Part of a small language model's weights: width 192, MLP 512 SwiGLU.
MLP neurons of a small language model. Each row is named by its layer, matrix (gate and up: input weights; down: output weights) and neuron, and shows model dimensions 64-191. Each number is 128 + 32 x the weight over its row's rms, rounded and kept within 0 to 255. Numbers have three digits each. A neuron's up and down rows have the sign that makes its largest values positive.
Before each neuron's rows, "fires on" lists the tokens most often at its 100 highest values on Wikipedia text that the model never trained on. A number after a token or word is its count.

fires on: "um" 21, "2" 20, "ul" 10, " Votes" 5
L4.gate474:104143068149060190103202177102135135109127115162074143075127174082154161109108151156192090121146091142139109128173138144131134154085138101100084180120125167134110112079155127121143158069056081113094180134163116133109117026168103107112102143192118110077164163129102160095095164143147133193105134099150106088123097122111137164126069094099100095154109111109135058190091147120124119131089
L4.up474:176101109130090123149125167115110167117126154170131136155099176098189145112105132155138152125123112156084156124130037134157151207168137152129156158136108122153092102164079177188128131166120154147104158145162162155182121131114140066082132040162163147141122161150150174072132102169158142113164152089107127155190165097159132136190203132173157115178175145079148122120090148159134147109148
L4.down474:115152135077164160088185122093127147152126108214109079157133143137122089120140110180228129133151199150126088131158163152116126115123149096157152145168131123118135136104150152054211102098168130165112117115154125150154143067062107162111153100112115087135154169158131138148089134152162112126098139111090112153140140139116087172141124137091087131055191177136130175168062101197131118123116

fires on: " W" 95, " Score" 4
L4.gate246:108122132176135165181187156073098089110125069140145077074149139133154109070131160111132143129096113102159139104165096123111128123111093100164130045108125082156135128071169093173126089095101069167104100124081156159142101102095113150094089137123104073082113135161113062149162122119146122084109073136170109079128084151121129120195155102136142126064151092119110097089127124119070134110158
L4.up246:140128144137151194170098110129131166113145151064183100146112195101172132126117130110152148174104170127054103141155123117055154130181132117072125105130113109112124115144197124190150153101067173175090146133164158159094089118097094097097141131115155146150124094143120157127133193083089112083106092120158114095138119088148148094114164105189117109077143119076144103128119120159156091102148
L4.down246:143134153115138181110162095141163077003083125101134109057128162158181100098082167076175108127092128158138106122153108133122166071169098053105107112120092136188106136096119121127111110071108140155143095132110141121158122124092138114077126093057081166107159156130154148100115183141135132129151109165153137115144132115128129160154104150127108109088192115151088121152091144070113140118143

fires on: " con" 26, " per" 20, "5" 14, " Grand" 11, "E" 7, "4" 6
L4.gate219:120158063147119115187130141084165182185133134172128083167105153109120084140112109141148112112152085110118141095163138150093121099101119115166121079152142109140072165069066123144168132124127119157101125159108157192089068126158102191156120132110188145141124103145068141121157129071082188170160133109058097159115172107131168165109055148082087077135094132134144112127134084182089153176128
L4.up219:058189147191101212143071161149117109136104110138124101111116148098128173175110218125134109104115165139174112167161145156055083134127112119192097142141148093081101141144135093131133149137067129178089193200085114165121160119202148125164078128098144105119123167119160103138182144136061111049105058091102160111123160131111073130116174095152099111113128117102152114148110150153109138130077
L4.down219:110166209095119126184110112099116196101111116077112176097118128162099120121125094088033135116137080090120157143096154093090097132112119098150133161148125078112114118135158166128079113150146119132180157120144143106180137188092108125113128122061144108150160123161175157111086125108081097120155038137070112127141118175116089159087107120145158050140149124195125126128126104131098131162056

fires on: " |" 63, "b" 12, " and" 8, "1" 7
L5.gate361:092106116157135153097143186127127174156130131096161179096131123169158189086106082130197124146084133141084121163118107052128140150050111135119112112107155097056118104139131114146186174093074115126167112164183146138139114086117115132113111105154152115153154101180165074115089095140100136110188122113144091168206197091147096104113111148155116133088112132137160126131151114120102063099119
L5.up361:110094117139119151114148150128091064117207156101040120147147164108139138131114129191116154094189151139121092148142124106134099170123111096098148118079138148127158130138121114124167103125154143160093126176135112138109096123140085018117135117131116083092159107150131123184218131117121152098138185126113098083126049101095145147151077136066143060099109101130117177132084148141088157126149
L5.down361:137137121145160110110166167153111140122165158156255125136174137116111108104169066098214161123056193145096125154084154161106054173119114149137141137099181109115138104100175088160122083123125162140107157175125070120113137126169091118199141088102130164130115112163143147121083116106090154129131126143117120101160128091142131126129090088100133149132089093175143152098149189138123118127149

fires on: "L" 39, "D" 11, "ph" 6, " Y" 5, "Y" 5
L5.gate120:106113118114139107103105170078146118145147116123147108109150134076127110122111044094145123178145119093125139147068110156114130129114095136154154119134116153096094153131117177117097105145148126071154150109159137147143096124121149097149057103102104117122136171121107152137176133109171151131095160167099168181179168138093143224145112071136146105119120121144187115133151148060153198134158
L5.up120:102158120168125135157154115115156140116133099132117177110105183144178124123095128150105126130109081101096117215095131099128131146166064112146192114139097121155231080081153105123150141115081136150149131145115133074119142111121168124060107143124129181099173124165118107106084101143121113176120111134137130122125133112150112176121116076086134071133167202121157110095132167097108068163160
L5.down120:089130127115081103143165121148130147089163133171177134133178135027102106130164192134138148151092107135100098155138104149173095153182171103140185201117132142133072082099151143143085090104126164111067111187103117063081108142117144113080115121000141124118136156139151148131128102118098164168125129143130152195126161088080112086144168099135114144110112179120192168143148105199147122137151

fires on: " fund" 13, " reg" 11, " law" 10, " spec" 8, " exper" 7, " Act" 6
L4.gate103:106125095109071156137162133107176102165126096115173114111076080154113102137090170066123094118132152115135133182153134080129169171140126078112192119100097123124113135122141053155110098103047108137094082170176101162114150064128096099128119157132157065110158136117154207057149180150125117102112169099097163136151135126077107111161080138124104132135068157138157117136106162136093165109090
L4.up103:172132078138171100129158130096180122113135090109112117093116083177150119113149106115134071116102136114140123133169156133193157107157092133200106166184051113101157082048118127193189103108136147099117165118170156127078156133124105137149118112097110138185112125171152107184187163123156122067145118118138162172145146113084158134101155183106150050073123065114122061145122161136155105148141
L4.down103:174111138183088089176111157102155099167161150117088164099067122116132134118149088121193194143105116211163093153176104152191188120142130188161123142128111125212140115091150112148119109140086098121062131132129111174106105160158151148140100179048076136199166125142135132135118154063117162170129162107140155122137080126094136135158117145104136123077173081116132068103111114108148120167144

fires on: "os" 28, " ex" 22, " am" 15, "un" 7
L4.gate370:136150169143129117120150133111151111074147112177122102143162161186212126102129114154179119093152142137133112093132149088117140177104122131079121159088137099155129108117133164147162132178139148219120115165150155128131124120126107108105097058105183149138163138180165142187136136113085126144126112156127154102133078181052136174062144146153158101094186164124231080155111171143102113102182
L4.up370:158155154118139122053097132064193161081167114177110082092106179146123131131154138101111111131160144111166103118143108132173116158125113144168160098188144077116103143102119154116177105114100122135089179101054142129150105124091144146147105097109165170106112168067142100095128198173134106130106133171123135157103178177091098165126129098087095131122130098130131091111148176126157046184097
L4.down370:094141099107123131142126139152143126144137190153153121086100173116119084141175172155205112165146104107109149128122060144075140144090110089132076190163091108091120087128113077097172141105101193113120141089175153192105098106142149127162065129096160144132164102097122104113121138099141169100083136131132074188155118184124107193140185085103160167089132099151140067173071151170143091109094

fires on: " spec" 10, "op" 9, " just" 9, " dev" 8, " sign" 8, " mod" 6
L4.gate171:121180081123108206189146160123147142134161105123125058182121146146186126168113131155147134107128113144142105137161179118112175112107121118122163137162139167097147118100114134140108151145095160140129178147175154146060141115086135124171101164119099159126134128162087159155115186115137078142146132069135147152103122105164115092073109135149097119105084101099138091114161099083077100136137
L4.up171:094119137133106147140182089141152090120137148128135067186151138192154133117193093157102127119109110147120199149080133168122144203141112157143134199076109153130074114126124153111139092107119092185151171168140123096118118164121108071096064141173130083168130137139123110144100093098131125095163099082118100158155165118103112124110162160170094128152173078175089092164137185098120095145196
L4.down171:087159076123105091094203171091151135109134126157136093136160114153151160108161139116141112152124156205121145101089130138105131154135076115085231208122130110105108159095093184191119095121130132112093179171108083106233129125171111110067123180072076085114082127116158133191114114136137125062132078124097097197121065121108143130109125156098091121173157083153112112164105149135118198129138

fires on: "8" 12, "6" 11, "3" 10, "4" 9, "7" 8, " Tom" 7
L5.gate131:103175107163146118104145161110138156186107123121129095089157094142136187135147135080145114110125178155067113149170117095146122177135113163178135082155237082085123132125099130188159088141115160091107173120160198128165122140044136057131145105133048137152133131130147116113172107091177114137118108113155118145086112171097166174115183171117146123119129152075082194165150117136096149083129
L5.up131:174096098077112165143121100119147086197105126135173153105127085141186128143097168100125137131162170162108172080108066193122121161164152164170131076132165119134096085117142205091119137124074129139156145163163070144120075114165146115159135122091137096098129156191135179169144128108095118113160128090155186152105107188110125110105129137164183136093081103091103181176101163106144153160102
L5.down131:124061092135133069116111133159127164128149176159065128104122133057164131149146178160159107147118087166116111146115111156125133179130085157059118066146150092131163060096158072160186143128069110103139076125095108145060131121089093190091118122113079182073166172179144126132117159163087130132149111144129130169183124071154141172067167161110123149114095105144133158160144160146142118139214

fires on: " pl" 13, "re" 10, "op" 8, " Pl" 8, "em" 7, "ak" 7
L5.gate463:082130102202146115124142118139148121111140143094179097120160097123093188179138101119154113124159115114171080151110108087189178152117153106114082102107108126097111134138094147148151084107124154138225151185035126145105144084131126100097147133138186149175150076111117093121130113083156129095128177103172114152076102109226122141124165166129112137138128182095143133111116179118135122092145
L5.up463:132141127138117100086125110083188102065143132175185126049104107195116131157191115127110106126153158134115092091120099090153143169148141117148112103105154121104158159137132114141159124092131114118138171133144096123065120113159135170124111123115162159104140160123150112119159145093148103126096122157176146137099096124128113085136138143189085154212133151163172102030148137120109062117158
L5.down463:088117106137108158195138117129157109057115092132132095121154126090159144120103072086137088143099162114116088128135058119135189153117115127140164081103110114160122107119143153164135177099140136148118100171105194057095156122181175086119155118113152118105178115152140066141137170127191089155088115097125080138096100123188125108103120167207090107101198106114144170043109095165142115061078

fires on: " of" 25, " ISBN" 9, "History" 9, "After" 8, " killed" 5
L4.gate375:176147140119198073155122141110141108158207112160122151097100164103106077135110083075177161158149105085095143147173087094140171076151140146099108094180082102191099153097168111135123188121138129062122155125146137149163131119129112077112078116177125131117125178103142116175167119158134120187142173146120133121159088080152111109100146144120088141132179193119132136143187134109104064135169
L4.up375:079127117115108156123084128118148112091143160175112099154145171133123127100132108148192139126117129125124090120145056150141144102112111101125150127096173138120123173098154173173085194104164082123091129155129148070156169094128130075155141158144112115098125130152187159137099129175083176189135098073174143169129099178131128157147088127177124121222172139101108110150186094135111064178112
L4.down375:157170098123148119158161130142158129166093117158121125165162119106119130128169171118102139138104149093166110225192051124173130207113099121165181139133137131131111136114165076127108117121215167104085163121169124136208123162149115085108158183123080150158125135165092169088179170086167156126142151080128193142205071110157127100111144154137126155126168085125154097144137125160141123070121

fires on: " out" 25, "ib" 12, " disc" 6, "isc" 5, "ab" 5, " McD" 4
L5.gate319:078102120139139162147114163115133110117185110137102116162052121084067146122094116171114088142185103113096128105211142129137083124099149113168108109126113085159107111163120092137136090125164142114074158181059104097137059060091164123117144139126202058141102107094162109102090112158091213137109166087069084136092115085136121181134158146094101058125175130159104136103182161060122146121166
L5.up319:124132067076122137114140190145132086086182086152130107152082105133084108123174112107136094068118176174073176135119130081165111164104172159142164111101096116145154185183104098094068159148198122134125115169159122102121100138131146125077134121126114107125106200172176118134133082195132102180084126157115106118198161168121112192075104134164100084134170123151201090150126208155094133100064
L5.down319:092065133141135170167103122124123131088119193128140100159117148103187145081146140126176091180118093151023121113156090164162117159114147073138131087098146132171115178132141062153134087121073105151178131175148145129135092087098161087133137128107097114124119205140104083077118131140119157131091123041131185095135154088087142163127116148062131125154127081127140121063159179083095132046103

fires on: "\"" 15, " long" 14, "er" 10, " non" 8, "==" 8, "ic" 5
L5.gate466:107052145136094151135140193113143090159137145054152111125089129106141144101147117118112140169105088146110134204110151132056096128102139141126101110123123117152073137115169136142137168148108090131078142106141138180164122104088136114136127175135124117170163112090187150177150118112173180101155080137105122169120099159106121175146079076163105077103149079131116139143143156069068178077141
L5.up466:105080119209125194144134166173158126185081087116120094145131103159094115120122168092080138150105139130158112151101144129120125174103194126108119151117136097060091125119113130156140182145170153207124121149054147109106132146099125157165126215130183119169087095106152132128144109091113177154153182089145155108127160136160112111103105112061112071160131125123122149144114151052160144052154
L5.down466:110194125118078114110118127128113191138121140118112168102114102164155134083159128138061140059145134133105118096123126142089059109102128112088130114120094103128172167118140075144136123110081151167129094123159120116135139155132070119049157152093153064157108119089122058161143128086177097159131193153118201128081095125123142159114164132079133168138076149088121161131080160148158118154196

fires on: " con" 54, "ud" 10, "ant" 5, " Dis" 5, " Court" 4, " Art" 4
L5.gate352:101141149137127194081127148056107141157083148165157094122130163085114109081090052153157113169117177071111096182180141134093132140105122108157092158159129085164099166079065167133166172156105093119139139096106147136141121071152097124121119187120092155131113105144135081133120083092086149081119152134123101106087114125155079129098085159124102116156115133169110086091145149070126172114079
L5.up352:105125044134084143097125156108124125156078136148095094148145099140137104137103117127132123137110065088108117120128157098140145078092162127169101083164125134105125150064088054192123120173142114158109117129127075083120159188074167097177114166128138168167108126135095147187112126164151031124126125167105157113141103170096144134111106089156052102142106103145195113155079135103143140120071
L5.down352:088185045137158097131124116097113107113071197092089143128167128138145121159107123084052106183148172117136083106102150148100143159141086132155122136125119122136137109111118111124180137158124161119129134118148143104159073161152139139138177165035135085120103101152129164098108088131120073083143107140152153155098105110091088160108123173082068143159125104107135178086115168156161129171134

fires on: " Art" 20, "m" 14, " art" 11, "on" 10, "om" 6, "ass" 6
L4.gate162:157064115139062136097133166186122070152155165055153132137168166144167189078150146080119087090132226133111123101147092083145146121131115139140105176158170120078089157048151081105163147124176092157093115155094104115159155122148112107107104107128178152163146120108117142095127097155118061154134128092095100146120108087091144149118117115121104136129134122139147131134150108155089139153190
L4.up162:103107106139149170137095140204151112149078137057155114193161138141127134101135128154131078130124119164124110212116088101138120198123149135131102160155168101107092082072133136122171104074131073225085117166139140134111145110122135085157126145134143070127113136152106113132067122126081131168131088136143168095100127118101108141164121099149076159122129103176107152115114161118081091076196
L4.down162:085138095142127181180133096113156165144123134101094118067155087154189173106109099092084074159165139091141141112157170168082114135119100143114113142111092145135104147170124172072116127117119140147096120049101052109178132146139090118122137187040122138152087094133165109083090156148135148147150158110096070132099084084135125167169052154162065132109078146183122206120102114106116137182145

fires on: "N" 12, "-" 12, " act" 12, " Act" 7, " elect" 6, " NM" 4
L5.gate371:091137124074131143091149135143147103167100117123146107138070152142097101117101093149141076143105168161158177146143137158184104162132093126114109113169134113162126138106069069108137116170090101050148094097085100112094116115176201140103126184141052135109166186085170122169106159163135161164154095157118147161079112161115148145101129140079111152126095125087074141136157187128047091129161
L5.up371:102129121126085137131127104084132076133169126117140104117083146086154087114085089143191076126183163157129116096193190125138156137104153109198096135135047146157119072102092157171182080135152091164145143126165090097096136087159132088171131089117096084130125157151119121168106167083067206101142098152130127125148144146089103119072151157100103075150074136093108150119103155102111140225169
L5.down371:096176127151139155112127186165119066101140182142121152120117142095148128156144158085091169181087162150058111160098189127161143204126156130077169104125110106186146106091139128121173149156079159142155137089084140141116137108143125129123122129153101130142181142118090146122116150094201141112109159079080149156149060072095160050131118148110113139149146180093153149165127185166104131184144

fires on: "is" 33, "ons" 11, "'" 6, "s" 6, "y" 5, "e" 5
L4.gate310:108114153156092184110098119107129159086125086063170127114123107194100068072197159104162127163117108127178130111139094139159101163139140133129125153099172094114149139162091193036130142090095127120042138107123066128160136111105148124151118107124158126168130150157056154160114125101136170104189074095138122098097179172108148123184137096103157135164128094135102132100150093091093118147060
L4.up310:134167145102096138164131105120100132149201153145109167147103154130096162137125164099104134091170130163144130134163163115164101163136198146171140152132048139128153206122179101095201112165137117109140124167139132133128126181086087115142104133105138151092071140155102134136139114168120087125111156137127102096101094094162106091113105143162118188177165133135131110087151145090057140074088
L4.down310:132145101123111146127093137112114082183217137141056135081176118161154220204120110141144111135122088107095135115115150192085186172097123109137146105133167146144082129124122172143144110139137098164148140072115152173161106137145137152155114156255107149139134151077155126122135175152152086105086136134184110165144148102104096131128134138144115107123115134093150097099093132165109122089150

fires on: " |" 31, "o" 18, "e" 12, "an" 6, "u" 5
L5.gate88:121146183151142131162177130125104126121126142108110126106086174152099126117166150153101124130137122153129106086093105086159062102076115160154122220096109111122173109132143183143206108140219099086178188202123137137109099126150053077090221136105101115125143100144148110147160113127199174124172088108115154135149138111092099132125066147156115100099135091128145141119128088145132154117158
L5.up88:092125103105195137142192148075195143147127122128136161122122075135133102046147164128114176154157149144108127113119129100117102144154133092148067154113115106145130147104102133112172145105072182134162134111068171097093164105116125125168063148130098177166118095107151131126155137157154140119177156062160081149092164049114137102222201158116143120100109099092124188149109094060170149162131
L5.down88:100135144167056105088073150090109176154127168144092108132144139132163098109093058140209171054125178141127114096131112079102114089116156091135138134118121071127168115135119151167074116088138120121108140170087153237115129063120124129178108130192086134132179161103134137134098099130103116115126155130176127119135104141132094171114112132150141100136076147111110162085138156153171134134091

fires on: "um" 17, "em" 17, "al" 9, "ous" 6, " tem" 6
L4.gate470:123134134131082100084135079093166132167093133131142099137049215067222082074186164095146103143102135144145131089147113147151101173094133134155154106178150141090170124110180147159145138160121136116131156115128062152151105125148071088159129128139087165154149110139113126123128108135109138112120129185136114125127100154107164101181147154193127181120141119080123141065132152072158068087129
L4.up470:092114160120139120121170165151134094138146095201173122193123140126177128150151128173129174183151133138146101127151130093103135193157141145162157121120102123139080151107142153148115197184152150190174123110138142103134088124124192152128148132143127170098098153113130182129097137171140149138085187126171120181146109147112100166106123080159126072164109122137211124124141172103105117079136
L4.down470:094131118134111118063079177116120125150093084165130149151112135142132133125207115109102109080131103088074136163120100127084145136126092147148157170131135094089115144144132074147141130139173146098111148158064107193166231136143127119157105200130119082118138149109112142143116107103129198131184120117170081166130141096158130126148129076140139133130146097147118096166169165137151077100146

fires on: "od" 24, " band" 15, "st" 14, " station" 5, " unit" 4
L5.gate20:141151108133123151145123167069112112117164156133122095110133160066159107125129123129141103098156118091134151082180111139163139164091085131136082159173139148172103138090163208073121153116140135124093101102161168120114136163146151153112138158131078126139129202127109125128154116137156132137161106130181187154168109146129153172125101129117144146162055174106206137134153082095117121195151
L5.up20:142071120149169208115083115154108160182113105137155126196140128128133089117143121144155151140091195127151133106150097183135171155150148116174186115152137058143131129068145153111124165102117151055130067144085085135103126148120167101087155111167168112086153103090144147122127147172121196123138080153079170147055125147144120069132148097130129160088093155097146068118132150090122165155157
L5.down20:085111123134143147096176110140221133081147124187175131100089126190098133110164111105101134202117099102104081146183101125195159155126110144162188129144126095187146139116164148132094129147185121134146109053092114057125094203110163102096120092036111126102101085122111115102107112167139139158127096157139099171165142165130123107099161102150152147132143133135095159184169125121141078117121

fires on: " career" 22, " position" 10, " place" 10, " function" 7, " person" 6, " University" 6
L4.gate168:106084099140103146131155131108107121149097097143157133134131139161129107165071128133196082168172140099146118134146121140123139183148148137101167105113134179090125153143106144154149116088091141169125161151147126124111148100072115126167122147118111102087135121107164159135122204093131100125094220129102121070113188084102178071155163135077090103175157142155144106123162163093074117172145
L4.up168:173160105105171147160092132166113144148116103119106181139107143158101064082175098077134090098112116090117119180062126060095075133094160141111133097176071142202154117126132153096110104108090161163064102137124144168157113078122098167105140140130202110171212093132133119086091143161112145111094127155111069138127117158108121135115179141111119103168122181181130157087159127159100105113183
L4.down168:080172111187110153091143106149084134182121133080165151133088109154091150154140104078129111151168165091163133158142127112135127124091123185179104137095159132159151132134186143179174083154110118149147167094140156084054119140149121123084097103149163126161163119118127135163119158167178115136180133172122049143104044128112173147078079210094108129090139112117191131105107162106075179130159

fires on: "V" 11, "acter" 11, "v" 8, " ev" 8, " Dev" 7, "Al" 6
L5.gate119:105065125123125112163150147098127126155103166099147105126095068111083127143090169155130096153126084197127125132138078104146171180121118087105199147136104097091146174056156128103169106138124169144197076140125097136136079063138101175117126138154111136149128132136110171102164113152121140167160108095145137110148159103167105123121108053099113098130126173157098127124117189104103151164174
L5.up119:167128104133156108093132090136106182147088151060117116096082084156101137200106098114133138140068138132119146127085088144099114172083108103152168141133087076137185131122167140093171109155106107136102100149167136175158166127076175233122062154108079173167121123176126128129159181126133116135120108153172117058137110122128120110151143113101112154166060104209118155132089096091140161162140
L5.down119:132163184160159084106144106136134177113109152122105126099101132157035159151180070102037125129112113126132131128115073118095123079127057100181102079140091106073140126181178106064160097139145086121083121135082122146194111199110135124105129139033132159077116106078095071133161180155131156091168149111104128080113109116152142148089179164086174129127089089153082082131148134090181141145123